Weights of a small GPT-style language model, trained from scratch on English Wikipedia.
Size: 9 layers, width 160, 5 heads of 32, MLP 640 tanh GELU.
Architecture: LayerNorm before each block, rotary positions, no biases in attention or MLP, untied embeddings, attention and MLP in parallel.
Training: a variant of Adam for these matrices, 156M tokens, 4746 steps.
MLP neurons of a small language model. Each row is named by its layer, matrix (up: input weights) and neuron, and shows model dimensions 0-159. Each number is 500 + 40 x the weight over its row's rms, rounded and kept within 0 to 999. Numbers have three digits each.
Before each neuron's rows, "fires on" lists the tokens most often at its 100 highest values on Wikipedia text that the model never trained on. A number after a token or word is its count.

fires on: "st" 26, " also" 20, " to" 11, "," 8, " often" 6, " still" 5
L4.up519:488483504531452525481513495444505543477602541478475445471435495541494483469506530467512517538428498405460511500506521560521487409490433497515537540546549432560583503449521509471521420491426533494486492495501536453520483587522464481535505486471531544445524520529495431569519488507478483514429505575507585524512451503511484452561472497460500448418472584539481493497527485485452588413528507521491466505541527518517507551473450489488495466523537559547456430473504551483520424495519553

fires on: "f" 19, " and" 14, "ust" 8, "w" 6, "%" 6
L4.up492:572510543504564455445437461557489514515476511548508492529487468490557497439491454493450499524418457472550469541474455561561444399527549548546458498535580503491606520511477555521525511525492615438452461583464507539495516552509510542479488504556459466495425471445489445517465441501482455461498494458541561505575477561486561522454412477530517479488462514566522560491542503492489502508458518483514472475443531495464454535454475511527489475513470521532517548513520513492569517537536497

fires on: " There" 10, " During" 10, " served" 9, " result" 7, " footballer" 7, " As" 7
L4.up187:514473516439509504517460543513514439461432489490540591521552453517486453425502503557466449447559474534523613506506481467549547492587455559456509449454481485455497570565529455459553495506473548526536514558533502556449469437458525555484496512454539513487566526511526540471467482504430519438521495530545436491522533569531540472535562506520493604513476566463523572514492464471531439500529504484459511482481509533462485514493513444447448580443519539513506520439514463485516477535453518

fires on: "." 16, " r" 13, " Sw" 11, " cl" 11, ":" 8, " Cl" 7
L4.up161:552451548450544411539462483515452439503514472516470531586498479488468516496542563402449519433464461493470501559522465567520533487509487489581510523492537456555498408526501485495539488520513551511499520568481429558508498554518454500495525476599478553467473536535563440535549445480515497497494473440521432565562480528494526488494515530473528483568519485503488548513530476458491481532391452475510506451478502481553502459434525545467497443472471539468497535438557518548545502536412498

fires on: " Ch" 24, "ch" 16, "b" 12, "cl" 11, "ab" 10, " ch" 10
L4.up218:504453530537465495459496491504418529507466496468443540485526429530496472395471513497566569537486479518553520519451489534529529566514530522476469564576547431591498480499522448438551508507467495485510482462558531526466529488565543447472414511546540546516498511507506499511447475565521490495548553451506461492574435499494482477505450400534546538613555571516501539466488441453474516465502515447477454513545491514488489550436453464437468475487477472508506441510473521557512552459510540

fires on: "v" 41, " sc" 8, "er" 7, " r" 5
L3.up85:559495456469528463533519536571484445470536506527474575507475508527490516498484529457537448527421496470599472516458507452534487531594475491509474455466486495496494537403422462532489568446470569492537470408522439507553520488430551505506609528522532531491489576487522531535512487575516469541472555484486451520515558485499501431504479512450552517515515519497477466515450508484502497475467558482541577491519532508450526530487543424485460537576473456479487456565532480603475550521507513

fires on: " known" 18, "hen" 12, " l" 12, "p" 8, ":" 6
L3.up490:560505471496478514409479632442512506513498557443529407557456462466502543481491482433488475431479477453462453494554528485451565436452497514546516519451509514550506499516482487487458446527486498542432476450529468479589436538578452532517547490500538519468503537467539554483548473510492493495466508494477396561520486486429496408507457490477602541512484490451543478461528506449490499577549494499549449517464488495552535485510519521475540490532518562449510487532481514563464497524454496

fires on: " de" 35, "'" 23, " dis" 9, " in" 8, " &" 6
L3.up364:500524465531463568380542494478480540415523524486429606499504418548443467469507511527493529478464488491490516464494573508463488488487578520459505516541485560496478502466427520493508520497435523457494446519522452482467486540544443514449458562508519500442522510510486445534494500482391468469454544573493493518465483537461620503467446499523518483513481503460435532561444458474486447505453498408462505553523527520488537487497453486529548518491413505458481533476471507515496411527548537

fires on: "%" 31, "–" 10, " Mc" 8, " e" 8, " or" 4, " ar" 4
L4.up616:486458480461546508472379481405486455514461520581511524503605508518473517462514478497436461471463476480569574504503486554463487460574515582482491496450549554535517515437453506531530480545527444480507478553490576563410492604484507482503501523547543502476526508496525472469484498479450491518580521576527477484487502511458543479534474497469519456515485578515549559492477498458464533509447460501515414497497532500458545420526544487474472550508529460513467477587479467494502516576465492

fires on: "ian" 32, "ist" 21, "al" 7, "or" 6, "uring" 6
L3.up11:569481460463533451428546581483530490428527544592468545537507529461485558478538496457453525495529518460581502526537511506509503465549523526480536433470591505488498470496471447518432602452469472423511437437499476563529457537506490522541531537522451498523508548544514452594555534548457537459509560495504490473522491513494517557556444522520471555542599556533504476473499448494437456527467449511481423519484538475496487510459505484507551480508473541483506431449530510482491503467462560

fires on: "om" 17, "ann" 8, "now" 7, "um" 7, "p" 6, "ain" 5
L3.up568:536488559516542529516452518547485521509530537455498462544499525516483531479418496480479421458525508485480489496481486471495532459426472538495539488525518540495445519521498438493508392625516461428540469504543518488515495549537374551518512523560507485520555544516465556560568488514483615516470525472497439597515480530510497499493436463490438372496493474545489440481476449456490504548465449410479484467462481515474520467488531497547497482506489501499514482435491524512468530452507558

fires on: "am" 30, "m" 24, "om" 11, " m" 9, " the" 7, "v" 6
L4.up111:445546451552546416460450453573464471488521539482421535534501459494521496563443612411528541476506454495469501555482501514544550566486463505539493472559584488527494465455488514496453531511471525483547491464540457542526469526503477453517522492491519475439558511519459572514461516505506418532557496577481502519569507471515493464501480496489501410584515513544526502452555451451474512557445467473509480475508507483497518459491443513508525484481455463518420483558518501616561565513495523

fires on: " of" 18, "al" 14, " r" 9, " /" 8, " per" 7
L3.up530:498474449439439469464509490491482522525529501477545565501451419504521454451478545518441533477525482529485493506483468512535562541452481466443435440511441506495546645447559501488531538533525526572499517457539516526517516521521470526492522452529493474469478425487491412569433445602503535521536452456512467502513539462486431530523432504540493488523537479505576524526488532519475489517512529415444523509498530551427471549518485425535490538490534524419478518561494486572534456473454503

fires on: " " 71, " M" 11, "m" 4
L4.up198:490508524513512498515460486533464429519500510490520503483551495448529462601552532463546493492501467456495515461515546512505486502539417494547489496555479477529457478442464521479492439537491505517457480492446516529583473510475415479551604520459522551472476503441509527408510502459530493475575512462561500602497487500582525491505505493469494436519408512496557542471405435473560507552589500580473483451558507494501531478489494502552490457478473410543432524543489518532521563520444507

fires on: " who" 26, "20" 15, " However" 13, " –" 9, "19" 6, "ally" 5
L3.up527:453516419463494492524490491470460504449540539466551463412532379480475446502548471504568488524499475491470560477540461483509442452489517561534480480498511515509494560417494550503537509492521476506495458445537567568490416534494497543464492569451581501475396613479495535448470520522459518509539533543563534535532447515467431514469523497497517521538511496522542521485533496462551548454472530476489469547520527471448506476462516452547553516470459616541500498509538430454477510528501478

fires on: " a" 56, " dist" 9, "ast" 6, " ten" 6
L3.up19:488470543463464565494547459543497543480537479563476571492507468472460465489520525470532494568482537518472550511475469457541559569590512511511455481614451431533524540470524428484466511530456521497504548502540474541475481508508477425578424550524482445441494490515493500527541514579503440493512498493520511564533496452545476488568424485555483378417515503475503474451540482499523413467492490437525464473532483513489523481478529496513531601475531503458524490536454508491529478423447527

fires on: "r" 44, "qu" 13, "ard" 8, "av" 5, "to" 4, "rid" 4
L3.up124:530503561504473492464547571537501484486580513558529465469420527509502549447515530492462533582510496495602513492491496477523462481466475491449484498483563453549459448498462467490500514502569474446470559477462559529514540467596477514449467511544485513414593523481567444527532497515499520575457451469486496451501494493498569465499434556558583454544564515467487585492497421455501477538455462508523497479523469508468542476491445536500493489525432517444454461476462482528471500493485599

fires on: " /" 30, " hous" 9, " cy" 5, " club" 5, " non" 5
L3.up247:527535422480547498480549496431457584445496571471446568479473531516521486474609475495488460513514496493504505486518416535493503372497478496520458459547491531458447591485504530511530486555423460448494470500444488514435532463486493486498529527530504517461508503512508499502469446550497399510492511463512517565488505543477544510452480470525470489490485554564471595444526516512463562484493505459425386432554523511526490572525525525552517521593485491486504537538537480516458498520522483

fires on: "P" 22, " conn" 9, "ors" 8, "S" 8, "ers" 8, " cons" 6
L4.up570:492477507501519439502439531539437508517489462534538565486485485475471478538448505538462526520476456487589473422513515570564560533500525532558547482519556476511367450473490482478505483523481462585556478569499424485437528456483395481585524483555481448472587495533533535482510500432496508424475560527512488502499423503571591496476520477517446483481458512544494524534500490483533481532523533514427477459539526536439488541538525507530545517457506518510513498474467466490467561442478515

fires on: " the" 48, "em" 11, " In" 9, "M" 6, " The" 5
L4.up20:544474612461522494478568466479469476462454484483516538545554521426480505438511534514506501566447508473481551523505563464573606507478538510552446420516534520526497502489454532466477444447494579539575507440582470497556545533506499470497573562487516550528485547474545512427442507536463547495554525477490486465431553551520473503404435481475462433532462505466521474494520442452519443540489539501509508499518529502458519446471507488435494487534479496492512449486493479542464547522429537

fires on: "0" 15, " him" 15, "19" 13, "ed" 13, "20" 11
L4.up19:480493544483488508527474455525558574470503444486433539485485500437457533513552552499493513551528467477528534553482527520499476450514464555516516485521563437524493458426493401496497491470506457503506537513606502468557541585515544469495451526522578497489552562404478531500535461540454473525429530503477502504446441496520377474522534503480475456535476485475485495525487526545497519495551475483504497506525555523532498478434555480490501471459429529516416408482471538608536561448483527

fires on: " al" 52, " rel" 10, " e" 10, "Al" 6
L3.up58:532512496378497461508504552522547535540562512519474490499486515427533533475554551441499514486511476480534502491475442516540519425575486438486585451436524523518516545479563456500573426547486421463522460457521439526483498515522487544540544483502465426460480542529626486482458487562470492455529505550530441508499463554502499489509530466562486478436500534534493504475525453591459495507517506493516491467542570497467463544493531458522471528442518483419500452430501533507585468513473539

fires on: "ing" 14, "ed" 9, "uring" 8, "ater" 7, "ince" 7, "ween" 7
L4.up303:479493582409442422467493527516500377512486541483529526483462402534510508448444452527493486475522524531568542477505512496549510582461500545508498421525485547566521568432541551457512502526476531478519533487589545489501459450525491497474466566472563513483510449464497519460497439509459472495499491588524518485564507462561439491498585470515511504556526477534505531482517455479480465479508485511530471537526518550507541474493559449566511526475560505437402533451472452553548481497471506

fires on: " him" 18, " near" 12, " around" 11, " it" 5, " live" 4
L3.up267:577510551540505509510488452550506484473481571534509542519530504541478446492494560446443462397523509494505518517557493530543572516444485494451572427443520412502499573446506507510497556529480498485531465515565467523391449497464494464458551577533520505501487545529527534434512476526522471536472477554488488442486516499500478476505492464514426463537466538474519538444569469469564431501525508513485432435517493495531541496427503424401516577528499548446512469574523523498496487544513489

fires on: "em" 23, "c" 11, "ens" 10, "é" 8, "at" 8, "re" 6
L4.up369:501445539522474384507602508555452464463483559485536524478531474530413540445494515502451564416467524472518506472494500568500466458489561548537518475471568467552463450486504568526479484535563527531459458515476467513534463489522461542499498501582572555394438553468438543475467483494543498563489431515484520536481460530503497516520477508515488436531510496495484466467484527447454524535455497520506493576520537520423549481393534447479497544561480538526518470493531516522448526535494527

fires on: " (" 54, " |" 19, "==" 19, "===" 4
L4.up47:546538494496508527454452534535505467534435455521463483493506411491461539471451557437468542564487429478527482474484520525568552485491506416516521489589561497504529476505474524512523511483497540493462448466521528545409511523495502440521543483529483494481532527410499458466592505538509416475580560485500504597451477420465469468504543475470488455441536551548548521471422480499482503528493471452540500441589506549491468536455535543535514563494485511435541487502490575534529474493461545

fires on: " em" 19, " Phil" 15, " Cam" 11, "im" 11, " tem" 10, " Rob" 9
L3.up89:541502469521538503493466500530507519506516563549490559490541449452408457570539481437466525499557491536462536506519550515468565509530433557512454507465572502594532497535452452499468497558431517521535466552523522495577397487514507507521486569609496472520528461497479415527467556460530494509512488529521408525526472551486556468480493470477489464420532489522464475501498521451514527479478501450479486524444544543439516596455484482472522495522455504525486463520542493542458612507466448

fires on: " to" 37, " had" 15, " gave" 7, " took" 7, " held" 5, " their" 5
L4.up356:553475469519449490506527479416450507497469552484458476549501466501427417444514504425478570497519448486557544555525434459543559620501516498581526443532549479529503521466495493492488484475528489497528447507446541546491526476538506541603482454482509492422531494521473522521519436488547484587529493558508520505518539462520499451402529511489424425459446507496547548445497515476485516467517498559414503488470464457489523489554561494499513531475507523543479426498455463513543455558467488

fires on: "and" 14, "ast" 13, " mov" 11, " en" 9, "clud" 7
L3.up619:452468513514493466450501517490492556492532534459469509466494483474493567482514517495500460429503454417492540570452536488439488493482479517465561529613527554499446553476504496462481470540449504463542474479441586469497509477551435570449515524375560494482526487593476490524506480492481505510518381551504486526471507562480549499454462515495511477458463552522448542482442529475529492468494521489546508408552465504501526490540506475581555529542494519558476534505533527443478545600470528

fires on: "," 63, " When" 8, " after" 5, " while" 5, " After" 4
L4.up195:511507529571578429559464494556572423521515518492532499482471450465533450489440523479499536543460446483527528448519493511506487468565463437598509447503495481507562483460406472496518575481463527472497468513514526499526452534503500496461523557437450404395500510428531536481474517522399534494468532566476511497451496495533474563508503548523470505545486508497515503459549414546553486546504479580514416468480543531503532510453494474429552537530505525504525474470471540510560522521536489

fires on: " P" 59, " States" 14, " Votes" 8, " League" 5, " p" 4
L3.up334:574428482530570463510441473569530519502500571491536501446548523535470523562562485492491459520526484461409531523518464509448542476579470517514515507434565458485437512542512474476514580535515480476422455517497533505485466471481547551516563467468459487451544487542571474563461445503518469499496527504507483466512472510573529485503575472456532476443434522529517480456520488506519578462554491532521418409547529496420554539485525509455460518575501526460491530462513504554445548473489565

fires on: "–" 32, "19" 10, "ur" 8
L4.up620:493555501517498511562519465506459470508538601570543498485529502521415488463517583498465479497467492488508507500535451614458457466525507511441472465554501463513565540518468493518509423558457433482515467528519524621449440509528515512480496450486541467474507514453495418460475509544509503484551479434495470545545537517513419528541493458591460434485550555496527465499506536504527495502523481487504501498560475464374497543554582470476516529467447461470441478453520460502472524454499497